Weights of a small transformer language model.
Size: 15 layers, width 256, 4 heads of 64, MLP 1024 tanh GELU, vocabulary 1012, 12.3M parameters.
Architecture: no biases in attention or MLP, untied embeddings.
Training: a variant of Muon for these matrices, 541M tokens, 8477 steps.
MLP neurons of a small language model. Each row is named by its layer, matrix (up: input weights; down: output weights) and neuron, and shows model dimensions 16-111. Each number is 128 + 24 x the weight over its row's rms, rounded and kept within 0 to 255. Numbers have three digits each.
After each neuron's rows, "fires in" lists the words (lower case) most often at its 100 highest values on Wikipedia text that the model never trained on; "fires before" lists the tokens most often just after its 100 highest values on Wikipedia text that the model never trained on.

L2.up805:135123123120120159126156145132117171131147105140090127112184156102112123111132091052127141140140114151125148131154090137140130131073163092147118141181122103111117157108116144091106157097154116114128107109094142080129136123140099145152099108109105160091145120155178117108150150143124138132
L2.down805:122101097141122120113142112123142125166134151154144146077164171097143120142102141091148113162113105151194149134111157157123091128127174096139138170128119131168128185144115127105158113088134114115131124114138129129133081127117107125184092125109105116134091151108202150139139102145109157122
fires in: "years", "year", "chief", "success", "chiefdom", "succeeded"
fires before: "f", ".", "cess", ",", " of", "ce"

L7.up646:112114166128139132129133118135120114122135163124118158114137109127165101135162087143156121152131135170131124149129168157160136160119110095099135154124119093095179106189130151112127092163115104147122143089083133207142095156114122090123110140130141130116103140078100131132105157088163100135
L7.down646:090144110096131139132124107153182111169126117123160094145154149145141144147140098140132145122133160124155153124124111094121147160164132199094146151082118111093154110140090122114122134144157134108151119118106133142145123142156158154125144181092139149134142176112127109149087115148083084128
fires in: "theatre", "them", "theme", "lieutenant", "emmy", "premier"
fires before: "re", "y", "e", "en", "ers", "ier"

L7.up717:112103140120136126127137109171107092129101140123148127101130179120074110152111135136146127110100144131147174117097124096130116164161147113122138159121145108158084179121144103114127134106125126154160094121165108119122121104093130141129076159082102175103143107118120108099144057143155083109
L7.down717:127126135147137125103094110169112107109130136133092145132152123132131117140109102095162157136137130106131130129132103121144085141152107125132144167123165122141072142132141131136137154144147100158127114176161117148138163118117141141175100153116122165129113138130178091138109098166137107117
fires in: "years", "february", "may", "april", "july", "january"
fires before: " ", ",", " after", " of", "ruary", "."

L6.up590:129148151127162154116131124121131136159142136139126093100135172101109099139170174135071129095118127073145132122145107144132069154123157156148123105128141178171129135146134121126151142129134122102105109143095098136136156125162148146092136148137108142183128151171107165124155132108132120165
L6.down590:145112124158161127096119147089148126101069115140129130084138145130063104147129117115130124103140176100155176154142125138092083137163131117172076187124133180173107114169165107106141123131132097101108146120147083164155112128120094147091115190142129132144112154174142142078127104128094148130
fires in: "high", "people", "highway", "median", "aus"
fires before: "le", "way", " S", "S", "N", " s"

L2.up189:105122125112065139148140173151156135168111151120154142117136098158130122127138140121127139116138096129149106134130151127101131120159123146165123125133128098140144128093141144108114122116121138113142118145105112142135130128161148169109134165147129091163144082079101166154138155125088124125
L2.down189:113151142139116119128091135141167123100149157118120133123135141163109143151113153108150125133110131142135090129109146114129144175103136132160135135095151142107141086113140096098121111140127114088179110098124125169117129137127161143174105120127127112162162109089137147154116134166102136117
fires in: "center", "central", "centre", "pen", "week", "century"
fires before: "er", "ral", "re", "et", ".", "ury"

L2.up871:094095108118155161137109139156118129146209127123104155125126142131147145167114147150150117142128151112117190110121111173134122143156108104149117122158137168115111086158121106158083142109150079154113088071137139114113127150164129160119141156139156162084117109122101094124161143114110110140
L2.down871:131123094149108132159096134135163149169154101118131151123122119123133120148118130123168114139132175119129103132135127162079135120118153149117127128144135118106117110133139129148061132120143081129099113119121146154119136142152139116096105073177137138123081157106135091113121121068133175137
fires in: "election", "government", "population", "just", "elected"
fires before: "ment", "ion", "ation", "ed", "ing"

L11.up633:133108112116113149155145137160147131104118145127161117103142112156101111156147155166122122108153119109106135145108158113182123142110189115143140090193094153092142110142098062102169145125123110068153135093110129095164096105131150168105121125144140100133134054091102122118141125135135125133
L11.down633:129127139152125121091122141085111110110154063141125065105118170105150163100147141155106105161152090135093142138147153123133122111133094108115102139070142124130106144100130148143087111116110164156124117145151125126103106150113099113157173090117123108155130138160147157130114117131116123120
fires in: "as"
fires before: " a", " w", " the", " an", " of"

L6.up293:101131146109065144149137103115138139108151158161126137134134156103089101124134109112171114083171124126123109110136183123085069135156120150152126109166095098126165133127125147126147107130100134117135183113134105163106092148102124126118108123142192130150138089130089147169142121112075099151
L6.down293:141161122122106123132122120091118181093129133140121129146133130150117115137133144130120117110151162125112126147120165142119104135110132139111170107150133131113134173116149124127139149089152177137159131094107103122123108115093117113168143121115122092148106143161129132112155084121133106135
fires in: "in"
fires before: " ", " the", "t", " a", "c"

L3.up95:123125110144105114166182159124105135098124147099123131121104154116148128129126113104105106100145101114123112088176127117126153104133118130171129145171178151115129125145130112141108083115083102097127123103148125118149124125093150099137161118118126165142161134121103113129087147103111095111
L3.down95:175087108169147112093151101094154112138105179068135120114149116084131098136139171149082083139123151122120145114131156157163132128097123106132135134191148188131105137104085126120121120114136141099123151112156137162115126115106154144105138136107140132121155165115152140124132150113151151103
fires in: "became", "being", "battle", "becoming", "becomes", "become"
fires before: " a", " the", "le", " kn", "ic", "ing"

L2.up181:139107107088107125118099152166150138132102139126164122150096132185126095155094161129103119139136128109140143124123120082148083169106130134109122117156151164112116148106138147083099117156106128144155099165111138149120169096119117081107145154123130114138111144128103169142094140116117123113
L2.down181:118089164113179123139135152126140111103086120099148121143104131136172123137110181091110139128111076118127104112087109172119147166106137132114116133124161150136126138129131109111124135114131132152200170119117123130109165137139118105060105141125115133138102131114094147114127107120100075161
fires in: "al", "along", "album", "although", "all", "always"
fires before: "-", "ong", "bum", "l", "th", "i"

L2.up161:153095128101141125135131134152132117137122108109163129161136061092107143157122145068123104122089192145122144112119129153159141100128135094110129121110117116138110119104102179115103099120130071088144136106136144153132178139118108106111133120134130112145091082111106133151152117166139099087
L2.down161:127130125092075154131118146102157124138156117118088162164162082099106116134105126134086078128137118111145117063124106150124150148119187131121118100085109096103109101137136169140102150150195119132176149109124104149141112138150111060125141150135160126123067146120141135104118135149128139155
fires in: "released", "release", "race", "elementary"
fires before: "ased", "ase", "ment", "as", "iv", "pt"

L7.up101:074109067118086103141143078160110121124149138102139108123123167111105149157119088123182140156142152156165154112076135148121145120147127135103114104156120156110182124123152098139180128158120135127155136116112138163123133101136121130073099117105103139127144128110134154115132112130135154096
L7.down101:120151144083147135091082124118114155115167135151127143145148125106185162106137096134110171093118135102098103115122118147119092104110129137129126082128136119160097118104136181157088115109133143187131106152140131131167155149083125152102102121156118122159110125146108129083147142147121116096
fires in: "years", "however", "century", "year", "time", "later"
fires before: ",", "ver", ".", " l", " of", " in"

L2.up752:150093125162112114124102133125113118131134111130133109134134133107116174100102134111109113095155178114126139162149133161086178133161156127155096094103154100113116130151072137156116130148108110125128101085162123129104188091157111101115097129113108127135102149159080159174143152150156102162
L2.down752:130134153116123098155110110109140144111132073118158149129104093097109167136142174111169119142156158096122140116114157183110166122089121098154158172163148097089166118143106115099134162105137129149113098096144066150094147106195154135079154156128114164140116096087108130134088145079128110180
fires in: "second", "football", "down", "always", "like", "security"
fires before: "ond", "ball", "ur", "e", "s", "t"

L3.up573:118113116101174102132108096136127145099125144132090096140115150156112160161089143143158135092124153149133123166143135131159139108107114122114147134170165140158084098144102167098120099140119143142112107122143120181111098162160097151150150108101124104126145127135165151148112068128172125093
L3.down573:092128137141145109160089104144110088087135152115157147141157174108119166151069153150106121125105158165142157126163141133160133129148103121138171132140176181117147145152098102090115116114146146166131114140165086152151078138154132109114124114117127132107107082139141162109094130123155148130
fires in: "april", "may", "march", "followed", "following"
fires before: " ", "ed", "ing", "s"

L5.up711:127133152136127161135117140155084134146103144140085094117079147134100137150139131128115070147128147169159153157121113134098155120145103161131141124118097166130100127167125100103097099119142103100140085136222134145151131121074146132101103136202158126104123112136125105109105130093111139135
L5.down711:098108137128168107128127160158150146158093109124112111115162136142126163106090114106114135128119161142151148103148182116139137133085117102136106126130159151152141113128155116135184117087175133172140122099140125129119150132076111136129111173100137149103113127112121123125116137147109101176
fires in: "september", "october", "along", "november", "march", "to"
fires before: " ", " |", "s", " with"

L2.up363:140157093108089112097135165133139146130116118159082117124127133188146125093151123165142100161144151125163100166113137152151102119117143104157121144142144132118133126120162163132087095146100111135133122117161144097077106130117150080141093139109096070136121133134151071130141133168154155125
L2.down363:127131117119084120118127182162142126125144128166077107110101148144146159095161114138152109101115172117117101145076110134172121120122126110123135108124141134133154132106145170141099108159113091115105103103142179121127109106112167095118077136141113107120153132140159098130157143149122120135
fires in: "became", "become", "because", "bank"
fires before: "ame", "ome", "a", "om", "ed", "ad"

L2.up356:113113111103134148105128107144122140102144118154156104176110114099153172093125155137136053153117154077129157130087108098124138141177100132103107175147128108169127132115077118132132133151113090104149076130122118123105151105117097126154143175152102135166152120147127161153122127183173122132
L2.down356:146126111114092110102152115143111097152117119118112126131109140130134125090128135136154121097161104097161158070174131122119102100140160085150107176137127142120129122123135141155132106121078135154148090141106149116132130126091142134150075132136133104174089116149121125180141124185113132110
fires in: "released", "release", "age", "america", "east", "least"
fires before: "ased", "ase", "ic", "as", "."

L2.up588:128122122140091142115117122144155123118135134096118154156150131135113151123161124109113144138130131130121190123128126149122092136185126075106116157185121135082150085099081101123162084157147139126161104114109204141172127141135152105134147082148108112166091142107106105121133114096147126144
L2.down588:113090109113136110112115142145097126126150151125142160107148132138151142111120153139131136097136105129122091138097129143163165107110121106122090140134125157084145147122135117157056142175100124101149125086126097102127188127127101133130178117149121101118122116134097169139150117122139134140
fires in: "released", "release", "led", "western", "worked", "washington"
fires before: "ased", "ase", " the", "tern", "as", "ing"

L2.up315:083148111114069138154133116140125104127098135152084130094112131135146156109139100088130130123152128088124131097124151130114134167100167086098098141104116124155126140123114144118125145107082105148139141144132126120125112131117125128154143133130173102139097147140094137135155076188104130142
L2.down315:080106085091129133165168079116101137119170121145174151158134112147137178142136119160133132109113167125140151086126096109141164075114108163105122112139153119098136111160145136118073142132110119150174141126102155116107142122166153111151104129142120129162087132143147153152141109149116154114
fires in: "released", "india", "release", "space", "gate"
fires before: "ased", "ase", "o", "as", "g"

L3.up158:115143127099134109100131133120123172104159098132127172148113138142166150099155118131141099100123176123135114107096137132161131112146120110060109112174082119083097123109160102092119115157146112150121110185128146116126161156173118114132087153164131157155124138119161095117145101137123134130
L3.down158:145100107142127098175105156106138145124157071128140135141161189110124095118110087156112107057121153123109137148100088106113118123121167152081113116146125129157109127122120122142092176084097091092129123143152126141146102168127140102150107152139130124111137137140117131129114139128157171142
fires in: "became", "become", "because", "region", "becoming"
fires before: "ame", "ome", "a", "om", ":", "us"

L12.up17:111135111088077123153113115151128132110132128190122109090121138088118122121161125114096155135115092113079118117122168118152070121147124120131129134161127157088128107121166125091153138132105117135132091078108163083143169186147128105145131063116099116128154109129106120151116131111168135169
L12.down17:145127150119095149095110103129155125129126099124129113100119098133163113078091150138126147149087140068114151096129139133096103146153105110111121109142162118107120164146109145122108148117124103133177132144155148113134145131167117136167136096154123095155161161107121098134101148128122154117
fires in: "a", "age", "because", "projects", "awards", "institution"
fires before: "ut", "ge", "ts", "use", "v", "ward"

L3.up677:110090136130139130134121154102107159117191093143168127113141160131144102160126154063097132138135169117158152165109108130143142127118127153121129138110118141100142095117098115145089130138137128169133113127145125124127149127150107147155136116127155163153129160119123106081157118124114145135
L3.down677:118133115151138125143113154150160143103112114074088095136109124129121122139146117153150147137143155138123119131163168107100148156126155140114182132114180104089106179161122100086118165144160110188161088161078095126077151150143107151126150105143095120127132094120149089137126121099119134136
fires in: "president", "leseurre", "championship", "championships", "children", "there"
fires before: "hip", " of", " T", " G", " were", "es"

L11.up198:101139115102109138120094079109159085135173174112127104182137120142114124112106163118114162108135147086091125176095172110150111116104100117119130140112112165134155098112112145114137102115127150111100134144122160111174146139168101121119108124130139114134155109153108172160151145117107091158
L11.down198:112178073135105144096101133110120111124129123113160100125156118114164104113136123113087155108160161124103162140092100130196156167109147134125162117119146107137142054133088123126105143100160126080118094143073128136107110130137159123120118130131115158077119092105144146094113128146132152118
fires in: "can", "include", "included", "including", "includes"
fires before: " be", "e", "ed", "ing", "es", "p"

L2.up384:153121120103122114125135110162095122125101127160100129131103106148172143122116144143201160117105106108112136117126110102140170152143125131166116171150107189111102123137109127117098163094139081098144149129112176117104142158111133151109111128112135139132158112118127124148169119151150103162
L2.down384:159110119123106105148160109144137069133147133171142096122118113166164152155115142152096168121149125100148119094118111126101141156167092147156116116143113133084131116105116092137097140111133093120138155140146185110121143110112102111126109152136075145158139136133136116103119097154101120134
fires in: "became", "become", "because"
fires before: "ame", "ain", "ome", "om", "a", "ed"

L2.up136:144144114121125147151082120141109176127112139138121136146117149120129145094107167088119098192136130083142127107093091143170105171186089128113139136088116150090096146133120109142140085111120115132130091140135106102171117105112108113152132129157120130150107118152135131072126159125090121149
L2.down136:151132120144139146135129154129110155140138140113127129171085122146094125105125132115110137103192135103146068132123114090175109103156094130114109116112140184099115146126110100116142138139059146139163113147165126074150110154122133134141115135099118147142120128149151093090103138105099112166
fires in: "building", "battle", "built", "development", "developed", "bishop"
fires before: "op", "ild", "le", "il", "l"

L2.up314:155115107140130104153108169111121135130149115127162131162085146131112155096112136083102095144166113127092173121112120084121071108156144149091130142119160117131080095161107135170155104104144085136177101099144122083116142102168074113110124150097144135129112121148129180134146144144135137132
L2.down314:151106117131153112149131123146129139105133143121141126182112149111113120119148100153074113135182170133126146127110126119106132128135128115130130135133128197135053108141108099129129151141091119141189101097176118090156143132184099114156110172149123103132112143160128146117130158109138158139
fires in: "released", "television", "release"
fires before: "ased", "v", "ase", "c"

L2.up994:153121143154093117104048130103153123166145072181171106148108145182128175069144090151095139105107129145158158103093096139113102121149155116129127135110117133118113123160158150115102123123149128122119134099107153116110137150149110128124127127106212132158065143090102157111150137124135109117
L2.down994:137119099137129071120109089097099132147156132135163176097074129147150191095117149128086126111093149098158141101091096136193125116113144104122104106144175149135138108139153100129102113149160129106128138135131100100104121127097089180136106142119147130156094114127137117119137141132151095148
fires in: "released", "release", "cast", "holiday"
fires before: "ased", "ase", "==", "id", "as"

L6.up636:126094061124165101151141121120106158118091116099139108110121111148144100163150121109113142112191142102131130113115108122172143103124153106116152135154149104155113090103132112124144109101138149152175124109151163129144145168121150131178077149133112097117124132101141100135082129130107155116
L6.down636:157133104167129112115123076161167111137113122119131089107141119170119101164139105122151111115116149090138114122089172097176139160134119111118119172171161119147149125133176123121087123090142151114098148114122152142058122116142151130168121116111134131176117160102152130148080112115163152075
fires in: "became", "become", "before", "being", "because", "is"
fires before: "ame", "ome", "fore", "om", "ing", "a"

L2.up553:115134122165119100098184107111121083138141124133106119129169172116097158168146076106150138155147114121153111133094173161135112126176134146130124070134117116162118121186117103120103114158121126104121122143106123156090165118125148149113130129100111154124117101128104122106125140108133164110
L2.down553:131112103096093134155132107162076098149165111112115132119140170085100169127128137117112085181123087157126127127159188173132152157166108122112096129077118121125162085109161109134124119135142104132168168149127126107142132109154143146106134129124181145099130158152098165129127134148146156122
fires in: "film", "include", "included", "including", "includes", "process"
fires before: "ed", "e", "ing", "es", " was"

L5.up735:132106127136138139120111093132098126125159155107153145132156116102147120125122137134129112120108118102138135114107104107180113105102139133161135130116180144087145076110117162153134144154143131126135074153134109137140135126105120114116106103123118149152134099120133111123120128133126151158
L5.down735:099112088117092129181124124115122128161108113137134193104105123111133086082141091099119164122108152113088160132085135135167137184164083142132134136155155145096146098170132122112144108146164127103173142152099127146079144131166159130148114104114098153125159145096105124133137150115145105153
fires in: "species", "special", "a", "mayor", "may", "can"
fires before: "ial", "ies", " be", "or", "ific", "p"

L5.up877:135115103102112105147119086115125085152137120113159124144144149152133139107119166134118091125154158123137110155140130152095138157163130134129104138107184111088157153096102093158120129143140120109110097115143123139146120124170128157147136142111134153074137145157129174135111120165109134118
L5.down877:152125169159136137148053126104156125107092091123103102128107142081122159133102106133144162144149171125152152131096108148116162154142122111150162178168110146145138165144102142122144145079166129131117143122104128164094153111149104126110126132151144144101147143152100145065128088099086146128
fires in: "second", "cancer", "used", "score", "secretary", "cancelled"
fires before: "ond", "er", "ed", "re", "en"

L2.up293:083136129155127154121093131091083161100135144162108179133168170141135167076158109126141081180098116105119131187148151150158109145100119137145067145148138141157116080136120134141124131123118102162115147096116139102147151102160124150115174172115154146148112145111100141133077109106171130140
L2.down293:150125143141154130160133107098131097146177131128153158151114125133129132120192118147109114142129164085127162143140129142125128115079094118139118162148123120118065129097091179150141107135141097145103126096120118122137111127120121134106091131109091160115140128131140123111109119113144133125
fires in: "election", "votes", "against", "elected", "joined", "again"
fires before: "ion", "ed", "es", "st"

L2.up940:139145154135121092113170127122135149106074125142151166131128180160105174128075118084090158103127121110152148167127158135161143155114156131157124132139125100137123099147149113121143125098140114154093120088129135128138137138128079096117198116102146119120146127137135131107128111186101129094
L2.down940:173119143169143126139164125118111122120107116114112121126139105124123130179098072124149171124109075125110141132166105127130122145127128108149106180145149132135063100126120126162169168099109174103133135144153097137129115121105156122132108132125147146141122140117141089135108148146088106141
fires in: "television", "team", "peace", "speed", "people", "peak"
fires before: "le", "am", "ak", "ed", "x", "ace"

L3.up813:137089137074163121136115124159135138125118102106158116136101083133131081162170117125135124083125114139115164161152128074158143154132138143117160149156138142128086095123152113123125146126133093116094100160111138097126118149138167104137147171107121088123161137107163145116164161157083085133
L3.down813:093072091107095103095171108139073139171169143106140137116124105143135157111135154133137117098116135127162127125095116157160091126131140122146154158086128155117120093152145136118109154118104105103079120151106136101173121100111130089151123148138136092134140100141163122083153080169136130130
fires in: "until", "since", "papers", "at"
fires before: " ", " the", "ect", "ers", "er"

L2.up456:135169158133164112150073114134122102116119124128112105130130177150082116155124152131124104105126127131137141136126109100134122104156150156134079088152159141103062122120129126077128113126160116120192109123134138108122148142102067090103136121128132148129140146083145114118164121157131122123
L2.down456:139145129099168066129106138104130123116118112163110136139102161185093100130081132109144129103144110145145155139134118085123105132131148126127161171165136149111105127166132106095116099129162094141152147173114149171146137100105096116117097131168160159147148114109171114120108129101145148116
fires in: "february", "july", "august", "november", "september", "april"
fires before: " ", " |"

L2.up270:082165145167127124126146108112112141129129132111120114130109122160169130131121153121148121113113072132120115149145113121117167157125095132130101131107155165115130199126106120105102127097103130097116120126163128152123120118100121125121143155166076110131189095159132134122119130092128167113
L2.down270:124124148120123112132111154111126125116153121149137172106135142175136111152146146130110147121118107140113144125157135131132155138142131145130140112119163128085100213083104105107149144099118151140130124112127123142097184081168125173101110154136102103166148114110125115123150118119136153119
fires in: "party", "part", "department"
fires before: "y", "ment", " of", "ic", "n", "iet"

L6.up518:133136137137126130130134126138127124141128163124130087134122189112061153122142103118132104131108138091127139153176179120165164111159121125079110132122128168114143127139133112121125094144178092117186141098149112105123080122126115155060117143146142139089135129154147166139144157093136132131
L6.down518:122101126167147153118122094134169133108119125167127106128124155116079123113109127121151159102147136115147160177095175125147155112164096110149150124150133105162154180140134108120127075089102114114129134143127115136128100137129103129129126148114142120110136130121153139118111084087155117145
fires in: "include", "including", "included", "aged", "includes"
fires before: "ed", "e", "es", "ing", "ion", "ely"

L6.up309:128119121127125126094104141184145155086134141106145131158102137134087121126155150122128115092106160073078156127085083142155112144147120158124101096134109172193097132111134113120129164147077110152153129113108159163125143108158148172113133099118152119121117109126181153114106112113132133112
L6.down309:095100093171177102089123119093171150157129132128097130115103137132106126138102125122088161111142154112139150146114169124167082151092117123116141124097138148140109146128114130122176114168148137137134144108125098154124151119152145105093099149172117145117137105091121145144095134131132138118
fires in: "al", "album", "along", "alpine"
fires before: "bum", "ong", "-", "p"

L12.up510:112097083135136148147102136123101071133117154119131109090146074160139148138120147130156138092131144122125115125160165101126121132135154140148129160181171139131115082123117078127071152122107129119122119121123135121156085183090103145167145123136150124125134100137154081151144130156125149099
L12.down510:131113143136116154113102093097187121123163117136159129121117154153129133174085108116148088097142144142139130126089139130125176179113121113122127137132141196155110084081128109131132157092123133135121115137129148153087121092098122115140083115125147118151132158138129135114148092129096157101
fires in: "3", "to", "1", "in"
fires before: "–", " ", "99", "ip", "a", "ame"

L3.up940:154209086130078121143159086134165092120140146110116145123098172147084143093171108072140122163153103074154151110127138141148143157155105148136135118115139109080162131097107101137144136069106124102145110119173132140118101174148142170096128124135098132104146159116104101115114141111120145097
L3.down940:133117069084147130118145152148160118144111144089097142169110120139109100148130132149134105131129169110133161121129153142132102141081152124121142150135145134123155157124082125126134131103087154119128112109104151141159134059138107098169100111152102168123157120118130119104153147152167152128
fires in: "also", "included", "not", "include", "including", "includes"
fires before: "ed", "e", "ing", " a", "es"

L3.up922:157136127080125084085138122121120073114157155119138125126102166127129140111133117147123158094101131100119109103116155120101107131149137138132191123134117130109179146140115102146099098116123107132115109134108145139138113131173126155133113114130106100076167113170124134121139121106066124119
L3.down922:133129102101141138116126137121153143118099089105119097106110133144137134137148164149112119142094084129121109100143149161120116145143105111113131100142158142135165151131142168146125159137175162115118100158133107108131155143114091149090120159152118129118127124153126135092132133125116094108
fires in: "high", "highway", "rights", "children", "fighters"
fires before: "way", " S", "ts", "ren", "ters", " s"

L2.up1015:132112115136093131125141156059137059154132099147156139110112145128088107111147115082139157136134160099158112142106147165123116143143126143148059144186145117125150119156118095128158141130166108096150083131137124118109158127146129122105110116161056102113146160146116098147118108116128135124
L2.down1015:099098108147093121168121135092129092173146117126149148100106114120074136086118159115141158112103161103145108133115157134135154125160123138146090123139127123120186129133117117158126182129163106133127137071132130137095169118135132119113130089153066158157153135108106137145133123109113104123
fires in: "second", "technology", "secretary", "security", "species"
fires before: "ond", "hn", "re", "h", "ur"

L7.up82:107149139067074152135118134145133114161124133139150101062123160097157162130114144090116117134157147173147110114095123151159156165130171113100130113176113161139140145122149127151167122136149118128158128084125129135109114143115111076120129151084091123171108126132137166137159104148125105116
L7.down82:128118127091142139086129097143138113138124139108133103117086179121106156131131125120128128119153131151117134147111167187109123167128135155124126097142156154130167081124162105152126108131148140150162158112154107122101129135092117122145078142136107095129121117129109151127156108179126157127
fires in: "in", "on", "at", "during", "for", "since"
fires before: " the", " ", " his", " e"

L5.up391:122142138102142122141117156149080144132124097132130113120091164108145106098127146137141137103103120139154135136163117118148125118118113184091143166115155080107155160125139118113125133117180130138130134124098118166136128087117101164143089115166111097147155117160107132179108120091101123084
L5.down391:147120139085182096168117109118104130113156106181141140138137110104087148128123126152156139112065134107134162161087147115126080135151086128108150156135127083120121132135153087119137105136177114059115114118107111132164131085120142083124120125169133146186149156108124087133159167125102120138
fires in: "along", "century", "australia", "austria", "australian", "center"
fires before: "ral", "ury", "r", "er", " with"